config = dict(
    norm_place='pre',
    parallel_block=False,
    beta1=0.95,
    dataset='wikipedia_en',
)
MLP neurons of a small language model. Each row is named by its layer, matrix (gate and up: input weights; down: output weights) and neuron, and shows model dimensions 176-303. Each number is 128 + 32 x the weight over its row's rms, rounded and kept within 0 to 255. Numbers have three digits each. A neuron's up and down rows have the sign that makes its largest values positive.
After each neuron's rows, "fires before" lists the tokens most often just after its 100 highest values on Wikipedia text that the model never trained on; "fires on" lists the tokens most often at its 100 highest values on Wikipedia text that the model never trained on.

L7.gate1007:168101098111128103098185166144121105174153119163135147112139080133088116152106129121130079102061136161174186139129134145134113171095131125178155123175109135111092070133110128178106146117134077133189148148192125119088151107121086195176121148177159135124094127112129133111147106166088116147177118170108092183182121063098128110143116138104082122163100147171127094104109155131167113206124
L7.up1007:089143108137156111109190178152138095093080150164080185137118107083092198190105131108090095116091135146145105125110142136104179221111137089107108115196126144108066134074125164188150073091065125105115059097174111055091117101107117131133118114171112112116126136109092105115169112188153114110121109093141122148128118114145165106145141153144094139168157092194111131153193106133118086129092
L7.down1007:111068029122103185137116159087124166076132170116194139128094133068133086113106121122150157120158146152139169087104178140155042171192119100126152139042114097103143113116111146138159116122052136082080095121120134093147123179132142115071144112128079177142167169107129087155133119152198140150193089107091130081101107180142139134076110093125101161100075151090152094129102085118122187159085
fires before: "|", " –", "ing", " medal", " |"
fires on: " medal", "\n", "y", "ce", "ze", "ight"

L5.gate894:156178106158111144116124100155080105140084121143095156125145161099071174136176122138125143067108118169141059110083084105067159103098111150112116109148100194115122126096108100123116108103058080134137138159114115134128150125178160150129051081077206136151091102154161123138103161141102135146145163139133142162117080158078129133132126047137137110197132143094151094168160089106134134167156
L5.up894:104141114140096155150122110167055089135094157107126191158173079155097112135124160132079144181125109095138119142128104135119104116106103175081109125152106156142128115158118125067157134132152157142134165095141105149108123127180190134098098167126155199105105145148082077094146137175134114082186164113170128172089200129134143146104097142111174134133143100102115117115113095132165108101169
L5.down894:168119134136107125163135139090116132085118142113160121112097125172146132173108115175072071095098140147095170154149094160094126186188077117125117082147102106115114095114215193092118164136133162152141127129166088145173128134197112091128130124094107124121109159156095082078164124142132123148102148145130085139154177111158127098091130135147112123162153159150116181136151111137116161048086
fires before: " |", ",", " ", "ity", ".", "°"
fires on: "1", "7", "te", "3", "l", "4"

L14.gate493:101136144102152092122102086190131146108098100137178130079118119128091123135106157122120114139154134168111087144128102131121114094146133140171123122099158147140166155175137139115170129111123169162111088173133124133138117114101089149117151190119122166122112107138077095108158113131164102100078175093199107119121123161085132163086152153121126066135097043149137127091146092151100100108138
L14.up493:123121133097182085137122121159095126122053067113184146142134083153097101154118159113137104130062162156140088150107094136140093114156119125123104160125172143120129116143146079098131114092090171151218156177152132154092151137071089131064099123162082113161120132145138115117149098123121160076136179105126139151120122084072123167110140106106147129097141162173076195196147133147156119100153
L14.down493:097115086161110122199165118116107127092149100154134135153168085179146100164149150109157129157140164133220121096131102107181109157105132192096155134128206141181146163155164157126107130080143142138149140152134095170158148154094106132093135101177055107143132191163124144113110140173110108106108181078124139084139152091101140176136145104107166148136157134164115184146179142125146050086074
fires before: "ing", "s", "or", "y", "ance", "ard"
fires on: "v", "av", "iv", "ev"

L15.gate657:121156164111127135115137054137194108160052096087174090135176160209087103123087121111134071088160106153086068079131091176148145156091104105143136176151127143116156093141115128081091126125165138132165119137071094083130138135090143148122181162066122110171182101122138170076154140093141181134134098151158152110158156154087108196089134151144126140134122150114122101105135155192129105100116
L15.up657:128125121114098098120157104133113129122151129146133127078157104151154070194152174072095109064083143125130178144120196174104146112136139093090155118093142150149176106162096135125158176140131153149063145174054129093125038095125214120141074120140110197085165100067087180157164101110106138164093137139154140079139107134163126125162153108125149127205113148115156037167154132164156029162110
L15.down657:087122110112111129183077127117156082018127126200124140108130100130203108130143138200137119080053135135164125197189149107047170114099206090111114150118056181189119191146148108117180142163125117168151100161166229127130130135111192167141123139084111083130125175132135123120120169127134140137075143130126122081077129106121157087166170115034074132117127132158139095141172115142152107134104
fires before: "s", "o", "an", "ian", "a", "ia"
fires on: "'", "ic", "s", "re", "’"

L13.gate132:119220070103112102114197081121113106116077167106108163175100144144133172195140125178125141116124159083121212145195145126083091170073114079154165089112107126141101150124122135151136071112165113170176114132110175128155132105165102093160126116090138056153098096114085130145100109160159060112130084175159077126144152069169159118169131106135096137113081153136126118113145182151162157138151
L13.up132:134099108164093089109127122130126186165089078130143191134091093124126176132139196154104141096061091144145127101089169085136123083125141174087086090149115151144103163066089082157108105130144108166121071124131135146095119129095181118097105132104144095103107193088106140222111052174094116117108111079133114104152103209149175073147151149115139154144094147147128131140198093100128143124121
L13.down132:125154154129120146103147140180150108113151091131101136155125164123135108178172144129143120161162170100149154101052068144052138136152145058157107131115116130058177139154131177172102146121129111174124206173092159096159158085097132067127120084146175092091091137120063096168140119127115166155163110125162128069151125102141083096109103116093104110078114138119150142150147165094146161182121
fires before: "\n"
fires on: "\n"

L13.gate951:128089159145143104165090089190145166110101113137139168145093160117128089096113141103171089191144158166138126148131128111162141127177128136067082088140138170120128178073108134087110139111129089144155143073148147133126159110097108122148146175084034114078138164115143194126166147165066078126136169088223109165146140143178053161103139131072097141095215125063130149124161118125119103121135
L13.up951:126132054133144183155171105151206187097134163143152099175083119156118145146117135101183099112138189131159132099099133102157098090174075119127160170086083123178163124077145171133117169123137162083183139089127138095124058142087136129125126154078138191131154124169082131141106086131119126097133213124167128096132105123180125106150160177102144089111118067109139148100143080109113165132078
L13.down951:166162055158157127151146101124099104170189146087160121141219170147106133150150161135092175097172134093169141132165079093123066100175120142096085138085123128193128154127128122134060138133103132102142132072132174105143073135099102151153149191119060138180139146149136138184126128112116100151113154079155124123176195105117131114144185176134122077100127096073070150130128112164167094134085
fires before: "ing", "us", "ard", "n", "s", "or"
fires on: "v", "and", " in", "s", "now", "d"

L13.gate843:136124117078192108139113135139109119116095140065107172082161134143108129167131057134172051089089128111167139102160218147149066125088094136043090191138110142148122168171146134113081120100121131147148160097115097109110192082138113126143121113114161080137134145155204095136092094114132194156045126159129112150126094154082125038123073157078114107150101146147153157131123126147196154154109
L13.up843:069151078122122080123108157190134132132136148150108180173103104110133136101100133126121057143115149121111094199116112131119120138159082182106146126109158134115045113061130139048128119114124183160094186129067125088093112155101160151126107103107128195150174069099094114163167134109137156162210112163097137143160138090081059110136097126121147156112128096125122110157126144178126144138152
L13.down843:020128129098128115112119127106108157239099170120132136113114043115121127122141094147120126092166094222167120073120161159080172148087129096150098076100076127133079136121163117141104090148089141117054163179101170129137114155098114178119138095121194124095123133075146181148169144086171117127158124124123137143120073158152120115175109095140179102175107143156058142127097107203150122127189
fires before: "|", "-", "\n", " ", "%"
fires on: "-", "\n", " |", "d", "==", "±"

L5.gate291:098146107136093159165107042135126159125175117149151052114090093088137174092089156148112153163179145161106167207122154149094131106094161136095119131143061132108068135078137044123184191057120121180134080167160075108171125152057116147109125135105114092093118059139134146158079148139078165125099145125168104172117101120174152164141132104130145069145154184138165158089140130132161106091158
L5.up291:143104066070079134148114060125136135088119105150126150100164127122142140103127154161110056120133091088110130173162142137127141209171157129106127116147091082125152186100138114176135149085205174128152117134140146103109134138115135084136104108057194097061124115098165172079136131159169103162142131123110111138078120139091143088166197117105136078115142082118115174136151119147122121108126
L5.down291:154084045120068108105138096168098094141077131100152150142191127159128150105122178119100064083141096114114151106115152108100122225179101125122124166129132091100171167111110182129127118128185158118099159091084205141090152126088110172173098132096171133089119123100156125095132116164138101223160101171123150109138140106087124105165096098107131126132155126116139136095087127100064154097126
fires before: "\n"
fires on: " ==", "=="

L13.gate248:118170058121150125089156059167125135154116197153093095136185146136157112134122089098079128083147087034181121156139146045128133115131138087100115103105118136108098150133137078178170133121112142133180165120103124106105151139181177128106143123148085071092209090108117136133110086135133080142207161066096158066070119160137141162166144122084161089109054133103081179139119106104135118137080
L13.up248:129128081149133094147088078179123112163164165098123114118054172159148116106085122121146117130110102059100130158139150114104152119166115101165114168120041130197141172152142093116150162126062138165154186107105163160169137130145154148184159146113109175127099143129183155163132150145121119125148136153133143117082123150089121176117136118161119150153164106116119154050181103145100133129113
L13.down248:100165125089153140176055102174159133161156180161157092143121153135102150080145119125089071149165152156076139104153143111166107152115135131146167115151167130100159120130140109132141105120101084167105203114139137143143129118180148128041151109178129069159075073110160138122048129179179096139172125133102139058155118161136121172092159119115130118187111014086017144132205076125109113110133
fires before: " the", ",", " it", " ", " of"
fires on: " that", ",", " because", " for", "le"

L5.gate35:123153162109172129190119132098153152136180149138096140080129157157180181083118097089139137125142103072099083106186095137141142113147118142114115123136139097167097127155135112171125161122107102161121069110103108173112124131146146130160131174104111132090104137080190104154137122216153126183132181109076135162129177120179149174137135168146119117212129099162176122113088115086106116147097
L5.up35:133133115117136130145114121142092118101060129126139176118112110101133085161110131118157087166130119164073174164101083169144161123115097079149117223152129121134111143133170106110188139114182071129180148125094164121128169121177083109078121127097164129113129078081128155141087052108143121158128130119197169164074131146081066115177111165164197147109086090162067126121082170171135114177140
L5.down35:165041121149102141134091152107119157140103158123129192144132039138083181117129184205121104162109135123133096092126096162131149140101207166120166162110115141120145186131157122126183115131129158106140126113164169178140091074208091099132132172063125103098099094129208092095109100103110197141191084126151085140121152122123154198181097088100152153097159119145138133135112101170089150165087
fires before: "\n"
fires on: " ==", "=="

L5.gate845:155120158125136105133114133161094107094055161086061121126065103090116165093146160115160121144133159213160119127153128140122109140147163149099141156128075127112104153188103140116125112086168118130125144116142112109078154142191140102125147085063147142108139093075140200160070152121136131156096139120098093057179169100095136129126132154133126174119150174104141191104142132130078180083071
L5.up845:149122176144134165147119121156109112096100157146069105134089091105124125106139191133152085162085134214164109133139102124102159127156171111116160164128102154139113162208099136155151139079116120160149152072129121147060171172154094077089158093140160136129143086133136149134105094127143181132101127112086115081154210059065109110107155111163127134123142180148147170110123103150085170103127
L5.down845:179127145124102116149078129164163114128045189136125103146139129131156166121110215164131080098122145193174101153130115109107099113098114134115166140129121123049163137184115161116138128057158135145186151083129112089053157162161127145136204131103085142140148115084127202170095145115128153134127126124118077042129181043069113162088143162164169121145148189125164133110172140116104142120080
fires before: "\n"
fires on: " =", "=", "→"

L13.gate755:120097142162128127217135122083112086132164155156108150146113130127169151150101037166133135150083116130108137127146148162114157140104100100143107127128114097082093132117083102153093113169124143121124160120088161156155108107148097120136143118119147157107136157150168130103094140180054198190131118137178184145136128170165088181085155116075115144097122182123170134077113153114124108156099
L13.up755:123133141154065110118132081113098086112100095102172213150043165127112097138132153090116132112116157130109122095159106185161167128140125157113128126149132114169107099146131109188188132155157107098099118149074080082099126081133122197188085131135132136095113129126146082147159071117146142186135102086094074131106119158130137100155171121114151146125110129107118113096143125096149157155172
L13.down755:135052090104101144204178142182087166132081128083196107080131122143161149151156154119170122110122133129165091102119157133124086117137153098198121141115130131203092147155103137148182208133139134127128204088172090127111166129100123122131148103068183088161123140111107108114176085189147144133122113125065155153137150125143077108143125137173128190158097127149171137096125107151117157112141
fires before: "\n", " "
fires on: " |", "ive"

L15.gate183:073109172150147122149109101111114137116125153096156137155169223144129142105110072062146116109145122120138081037062097076124153149131097102131110126196116149141037117117136157135168122137108120190109106199064132178153147130147131134108151191164122097110175120152167145059067113183067101078151134131099149149198124088177099112152098090107105132099118120134105126116130124139164104109172
L15.up183:145183082072178162082120136129125136158081145142070174133178130120107181099112154156123049146116197146123136119169135111114067127060108117142148093126125139140091131191112099176125134176131110120071187149136112092117132145195137143159188118158175135078108147133173070117097159133103156090068127121133120116094164175170073108165143095188154113166107127140120140116100096155124133117122
L15.down183:136114200183145125169155155126144108124117112113139069120157164178140119097087161086108145163111115135152107112145105142100172139126110157208112218182102131103105190163205133127120179117130154184126136129114133138114195163133130113162077122136159143114123080191093119145117090158096038084157176118081135137144115088158102089076138137091113123105100119069107153138168108081149108139165
fires before: " |", ".", ",", " ", "st"
fires on: " 1", "1", " large", "ple", "st"

L5.gate835:152096129084100147086171066070129155140127145141160178130145160156082176156138155094123189103087155182125100096182155081112134083146129142120084142082188160108093080135151179117204110115156117103111121110067124126099115155082132096162209094112123128115143154139142143112148179087160139122150090128175116068149134125160139090132130093149079086131131089147167126160142166128108123134061
L5.up835:133116127103131139084193106080190145134147176096128197095166118144093135127124143124142125096133162120161074075121145156157142181131136163101076079154164127115114185104111127105123113195161104093134129114113116185146125102075126108129138119109133103142081058143130138110130133167120141094161190081130126029145106044132143091173133150092121096232107120139167147124213142128178156122123
L5.down835:138137172081133132126248129038086132116163108117115169158070162106103091150092081151120171089082154163083069125186119166114159147116125136099104161127167143161134084126124188136175101117156161074151119134142085186121120108139142117139105092144148135127132110115173200119084095091112094103183102117175121086171108118068098066135184122112092074116098146174147092128161127068187137192150
fires before: "il", "di", "is", "in", "s", "re"
fires on: "ra", "r", "ba"

L5.gate44:117133137127152153175127167103118158095139110142139121157111125154147235127180110098132123101127150128095153104097176152106125186177156136174062189101146113115121153105058059166162162155079131100091119075135129173130108127056057107105073177119111136074104110081135171125139145120168112166108167123114133097149110127116159131167085149124134217175155103134048112128067165154149159158111
L5.up44:063145135153156156117165189175143101116147112110143185181087089118119154156095103120146127127105157130140094154122115175091120204181121164136111156150071142170047150162093149097155161096175096069128102129106083165074128130101102133106160157104133138072129156129166101083163172106204080140122122123112139120073093148090128084100122134144174215168155096123092089198089107112057117138105
L5.down44:135109141178109133147097175139195151102122154151086108166113092138153186145114120135149068075130178177113101099101207113098094155151168150136120121089160117143156101111113131084156103123068197125165128129129136141111143082130026159124095130103145167115117110127188135123123203097141167118125099109073134093152168137098186166113140126140164175119158134124133092167158124105144102084098
fires before: "\n", " a", " an"
fires on: " =", " is", " was"

L5.gate625:132143058148140109129136124132108146130086094136126138143169120099125133132107132100134111125081088111105111105098111175089144157218145112070064111134173061068139200144143111146139119146070117173127123112198117153121165072120159108102086095078081139171080100127137165090125046131129109092115136141177082128111162143049104104122127152151101124178125123114123182151134136096163091107109
L5.up625:117156074142113086061117075114134120105080093109129128111219100138077084136134131078124175128150126093142145145084129176081157136163076082114070124144136087104090159144141093117170124142113085123132092119150131170132164141126100122088112177153099165144083123154074142155094065117122132112119125141105142125137145125050132158117106159098116163146108109100072193157085152100156131107151
L5.down625:108097153116132178080099070176168055162110131135096130099115135081134110131165147116088207140134208165132166162152134143134139097111115144183142139114198122144125074107135116094155134116136113113153113124062123098112123174132114123118170189212127066124085128145074132163147145149134138143148090137081128155152100074094125082152187138112167172070137121117088128115117076184144157116113
fires before: "s", "w", "li", "int", "%"
fires on: " Po", "port", "ine", "ing", "ic", "point"

L19.gate936:169120150085043143124160099108091115187108154088135133129098087173150161150098099148111110096146163118076144054128114067122065096128152118124092130145085141123124066198128088126125160183134138104152108114165130148108110217163112159163144122139117088109132166151130165112055121109161141109122199133171051137141142137103102080130149139093113127142103138112136114090130248098146169135166
L19.up936:134118128140097133073191118121158126144121108137115131089135112140062140157148153151147103139107167152109186116172155078163136124073172144146126127117086131133131094123128127139107089176188126140110160120180111155124138125145094144123140105104164122145143170151125083167126157066209156073163138117131120114178142177134123135098146152109133105158147162174074099126124178146111141053206
L19.down936:138159127108162172154177170138118155103203117129147077134056066089148097135118096139137086065146120137147144117172105114170139102126097126111095158113135065115096114141175155123107111099117149080159183100137144125197100157157128145161128089149128175148166179082129101142097144063074112132119132131106160124087082118139067095137083087085121091098176062118161090081120189125090111143178
fires before: "il", "di", "n", "is", "in", "y"
fires on: "ra", " Ra", " Gra"

L21.gate804:115148078127141137082124161060168125130158176177140149121109101109144161169099110103123189137130108124110149124158079180163117153120126128110167146106109163085135039158080162128140175118163181164130246159181173142176096104160134130129074134151109072157116164115053125136123131147093088097153165192179124163123092083162081114101079124070130185127154108106122065106126112181050118047078
L21.up804:115196162157135177098084209137126130084041106118141158100110185138087092113114145097110121113106111123186143116137199179115068074128108119136174182130124101090103095138157118164125100135157148196103141102118115131118161105117126147106152153089122161100102147089126150120154078174143153103110141077154144133093163136165153113109174207117134108097114145151159164109193104145136063149097
L21.down804:127124166142135130112133096127132122146147076166198131126131134164142154101110162167163160116120107134136078160161156122122140140135108124160148108150174178122123130186146135150129104060184080188147140125145163067094129072129101133131148114168083197117168140093115113161059143172099111051190074095179178124147114134169143096115129133063100103103101120161089196102057131137184074117104
fires before: "ed", "F", " M", " F", " D"
fires on: " |", " M", "c", "-", " a", " re"

L19.gate106:151111086129135139114123155111107061124156138173201133101119127122194176148070121119123091112176159040105131090144109127162186075104088102190164126150185142050166186157140113142097130116146169147133126145136211177129093110147142155134121113106243139126102109108092154145112178012102111143147133129155203124130073126149108164145152121115118080136096142107161080128145078092129130102111
L19.up106:124134138150148142077152127119144149068086177162109069147136157149149153114162114139200139116085154143074134127097119161115051124149156161122134128133098147158101144100155128125170117134110094118131157125141114139130115138130149120097119129117124118094139219124125143164117135165176161165145188102123092094126160135078121147124162104129115108081130125051156118107162134084095127163104
L19.down106:121149145086205161192085164159132076157116111116142117121150128121092179128089156144081108146147136016123128130107087144110160129150113131137134137158151145112141149144108134135089134109090130123133105142113136161145117084138120108137095135140255171145167131127102107137131199064124160119147103133166169105111152046103128151111074087097145109186142131166142102120255144148094118124174
fires before: "\n", " "
fires on: " |"

L5.gate168:107190115147113122136133113162170120186068135122163181127127147120083174142165082099175162089120098073052172154191161100065113102149118201199117140104123159132124137113154126071142166151156087137133075109131135139160133072109151119091139133167178090086125108120123088112141114136114161125141129113118132127092094080089125084176114071127114076123145120134098125106177150120127210145159
L5.up168:128121153129150130167095158149142146115144146123078108095169173092114140152144168123117134162183096111119103107127145100125072149123092119067079127147147146078090197066121127107138104140178089131162145135128128085131117169127188151109114153095103091156173145116060139150086093049164135098135088114116089081153155139123118094123185080125097131170152167153155117189169087102145158120115
L5.down168:181099172094124154122156141175077153053141150114126121155140171134118044153089116100071149180114165166143123110092105143120078096103125067080114120127179100137132121080089119141127096122133098114152174136179156125087110182108127138134110145096084169158159142153082189126067167079160097133088117169137113046110165126149144123078150147136145131141102117101140161184057073111155113104099
fires before: "\n", "-", "|", "•"
fires on: "\n", ":"

L17.gate1022:152122136175156130138123120133147094151091207155090079111165137098116055134123141041157178121116120101119122109202061166109119165140084165103151130043150130078095142101112077052097135091197123086165149127140104121092176162097083087083121129074092127135123102148168134094185153141156097084130156063143047138176133122164102107180121162133119108139136100128041129164120098092128131082118
L17.up1022:144071145078123114105144107135113108163134116153089184126125158159098144175104131166105133183129112163120158175175134104116106196165126054109093211142151095132078117138129138089117081148172099161144186148096094085151146171129113074125113116090188146107101096160196178081108073081110115134159111045101090101088131071135144124105144117097113162093211113191085157131070125139133165130108
L17.down1022:123155191111122133117127104137160124119108112182152109178119100076193131114135144115157089128077120130182112089112142115096137113146103187116181117114132163206166140129185089142146155129167142104123146129168152116138135096135136152113066134072155122088097119069146134135181101143192163148151148115120104103137115129083092145145149184168188120131108092132107098176052119158074135102127
fires before: "\n", " |", "82", ")"
fires on: "===", " 19", ")", "==", ","

L14.gate662:097151123173108137178118101113119169153132140143130144135145160109122141154074151124148100119125067123072133111140186081111151134086132125109085113075084129182076077137155110103158146135159142141137099172096237157106112167152189116113161223146096151157137116155119104094121098134203141156116177125119103090144080162078094131104135114069132137154105156076142173154185124125150101223077
L14.up662:114138122153112073120091152170110146136086102164140107101114162105158077150140128190130113162144128130116165142152208115144127122128115142096147123101106151153139124164123109155173166125198151138123114161035111083138082137147124149087108161140139119082116141114146076097097102141131074100152116157079090090152143133116124084129165091093102160088078173093118075105152150094109125107101
L14.down662:183165092101153115139139116142145101133145161081037135144133120148140141073156127151124128141152099079165163116164097148217136156140098138149152143154135112105146141130099133140120151138114135132175158074169103087146086114145100091127192119115131148106114117146144098144120121162106139079179091115168181166142098096128106140132104120159097134170111172156094135167255135157129163121142
fires before: ",", ".", " in", " ", " of", " are"
fires on: "s", "es", "ies", " that", "les"

L17.gate14:149118162107134138073160142102124107121137123149194130088105123114107073146140102099095178143136184155119096114161110095117128164115116164103073102123142100132152098160119147147111131117117085173169099100148178118084104183140109062145106098190109140141067103129121184132176161058098100127090181095158156148163146109106149135091107114118127112083096158177112070104127145149198157091213
L17.up14:111223114124170128140209095136150124134113108131141093131133152138148101064138131137124136132075163137079116149191135108159108122127078164090084084149128109107156068071064122141080123159074120107090162112094103164149113113155092128095155102147184181106120062167106124106146136128103157111148148129174101148141140108091154132153158112166181081169138118154093108118034130103152156115079
L17.down14:075099129119131105130095148121130126126051098130174122185107148094122156170163104087114098131177162116148103081169156120127152064114133157121100104111092154100087127165162177131126109130137155112154158135106169131116084111155149116119042094181066089117041115118140186147121081110099094107087099104170157106105088103109120138133132150114162154130088138166154123097151134170166142092167
fires before: "il", "di", "in", "is", "ma"
fires on: "ra", " Ra"

L15.gate375:139139113139136092133122092180181135181117163152107117152099115046088128126123158090155175152130065122103077143165133102096142084145138141091072076185170146125113156122133096189158136112142168154099072161109094173072123119110138067130136116111198099108111123140141075135115151209128159110099107178091086097140078126118117174110089148053144092176123165137157097133168093160107159147115
L15.up375:083114138186158162200133080183138134167118127110133118128139134126156114146143136074105142100121107065128123148169092097089135128115118102174157120147150201175105146112171131213170128104132136155166124137113175104151122161128084091092136153105168134121097189158138113131139099080140110175176146114197163142128108222169127112085180129140130132132124164119099130081113134105106104122144
L15.down375:114135121116059107139165138127079116172156125159107095155115141088102144121140161130103162117106165109152143132146120106112165148082154179067068139139126124139174090150095104150108145139174077102072108153122157171107139177118148112167137116103174105104074082080126127167060177114161151114196103143103133126088106057138078172125154156101178172163142116140125151115255112145139114169115
fires before: "\n", " the", " that", " it", " he", " "
fires on: "\n", "ed", " that", ","

L14.gate349:153108128168124138137114132213113109126121078143149161144139070081111152191037143129190043055097110123152095098170099111103115113094099155158173117143079072134136121105148157170173132106129145123070087134136149100143127165169087098123155128144171137096127098151174166077114123162144096115156181071134103097139121052104097153098138150128128107138154152112082133148156133142154126167077
L14.up349:175170153199154149090131137050145119121126034119115142112132168120122133095134147162153124179126095111132126135144160111139100136098132137169122100111110153107080115102149221132107097180127087130217102139076143132158181133081141135088111082114141008113093097116097113165139121144176108143181110186145128075152101156105137153125142154124205139089131091148159097157182180112123101131139
L14.down349:129119099168143108149080152182144159129126108170083075114149112151101097179144108178182117136160090080193106118150132093190149172165145179117157111095093080140150154157103186149120135123126153138114102176103121118125154166137097131095123113138113142103122098187100098135106161130155089128164151121124146166128144108114129155117145137091132148150155135153133083131255101163161125158093
fires before: "\n"
fires on: "\n"

L21.gate793:163112152098113150058119097083103047143151078116139094098146161112148126100146093161114143109122110163155092099137147090203124135109060158152107151155112168084179062193082164150168168107094094086142127116105151137114098096063119116073103100117170107122079150161132088126164156095098129107148165130158111111121142188116113107139069120175150116099134038149096173207162097095147157057126
L21.up793:133149156200108098117092076126113097143111092120133085119140125105115116078158136165113139164107148158133101166137134084101139128124130126170107118169092151113062115103168176190111130148123144133163172059147099143120140126083132149161147181127107129064154118124091188096113088119128075083177149125118106131138149104118145128206091120168098130078107083167121098206182131126130158092115
L21.down793:190147103126099108105171135096168088085181111151182111181066138057189093115136145121112226132175156201168135131120066154098174094099147106132117110121092154166086165164233169138118135157159125152098178114112114130123107129170142183146107163088125148129167119098157144198179125091123128137157158112155141158133083161094087147105151153127162131115132133168162103087121133073112111104162
fires before: "il", "di", "c", "in", "re"
fires on: "ra", " Ra", " fa", " Mo"

L5.gate227:117095074067074123127031159155134109067099149133137117127191122098095145080133143128199115076108076161106161153104128181114075088114130176144139132065190137120061111120146102070081142150143080127174129128193055172124110178072104109144163119163134086101088148148054143170162128124135121142180103098108113131149202131101120115198109115099147114065098148112157110146100168133101104074185
L5.up227:097117095066143117174077152137139094166175189169121159125151174121115154114121110124145145113150108104132146151142104145181109138087082138147103138085161140102068167107159071098078123094119074132125078125109064100071123191084133071127116140098103088140117126099075164150100104107159105142102092102121109126154177129096046059097130119169124148114128109137097095120089121155109146137099
L5.down227:103119183059126167189136125121113135095175148228110195177123156178112152119132126140095106116165141150146084095121115181179107169062109130134094158126088094090128147082111140140081156114106071077114111129112141082118152137080093112126097113105073161154171117102152180109096114114173098151095157112080140123131138191144066115090132117180104137142060094184147157156180106150147146136114
fires before: "\n", "|", "-", " "
fires on: "\n"

L7.gate391:148131153175134129110104078134188106055144168170146111160097139133143150146116151122118101168155160168095077093134098142140157140105158132113142117087071161118109141124137119130120128154130143160170172087057126102061149151171164154120165107117064181046130143080121170156111129106158115083136200153097137075124092095099241152108177173088100193104159124142182150086164119168103167073081
L7.up391:106143177138139169131085094120172190091174149139133110088100146146116101152148142099147128210158113158093119120168135157134169119055146122132173126109118175112148128091137117123091119162139179132189136126062151170093134124166185132071157159125129170092135134128129155158122149121132125092132148158093114096119141055087184138073172177096107136092169169130179150115219069133075187081100
L7.down391:104156150072181128169110131120131182154128105118119157083149108142114098135153124092177096150140113101143164158118119100140131102104076158182144124149127128131149110170096144086148104076144169121137131158131139136135153164181103133113143173127164162191103110180134113103118126193125127152142136084186099128127154123079063075099118082151143142165143169156101129169255067092142127172140
fires before: "\n"
fires on: "\n"

L5.gate84:095137103154134122147093157110118085135154118096135134146069170091080140128089127107181099109188150089167094133104162099088150140108096076089104132147159115101091147175119146094150135097182100104090133122102175174115142152189126161159120120140132103138164144106153107140157205137128129153108137135160101119102178148176091110158094106141166128164104043143116110117153070211122165127153
L5.up84:081149148128169150179113116175205109163162167104108142159115123107139106124052178091121167114105207095060098147078140057108095093145168104142063104160140155109135140158151129146177161113132168150133168094139105105166124168130123125150149105107186062094104123099142132104161134114148137152131178097174035082184152080180101142110077096151141109185126092121166083087144137080123085075148
L5.down84:119178136096136070118141141156187171147087131128160136139155148137141138072093153155160126085170158108054108149087096149101108126109123126114129111172156087132124146114108151157181141065183178191145129096149132168189133105086127125119089199081113091125118117153061074108175094164140094053068152093180107140166163154145150092070217127120054203150131194084118126179151088121107070091127
fires before: " |", ".", "-", "°", ","
fires on: "1", "2", "6", "4", "5", "0"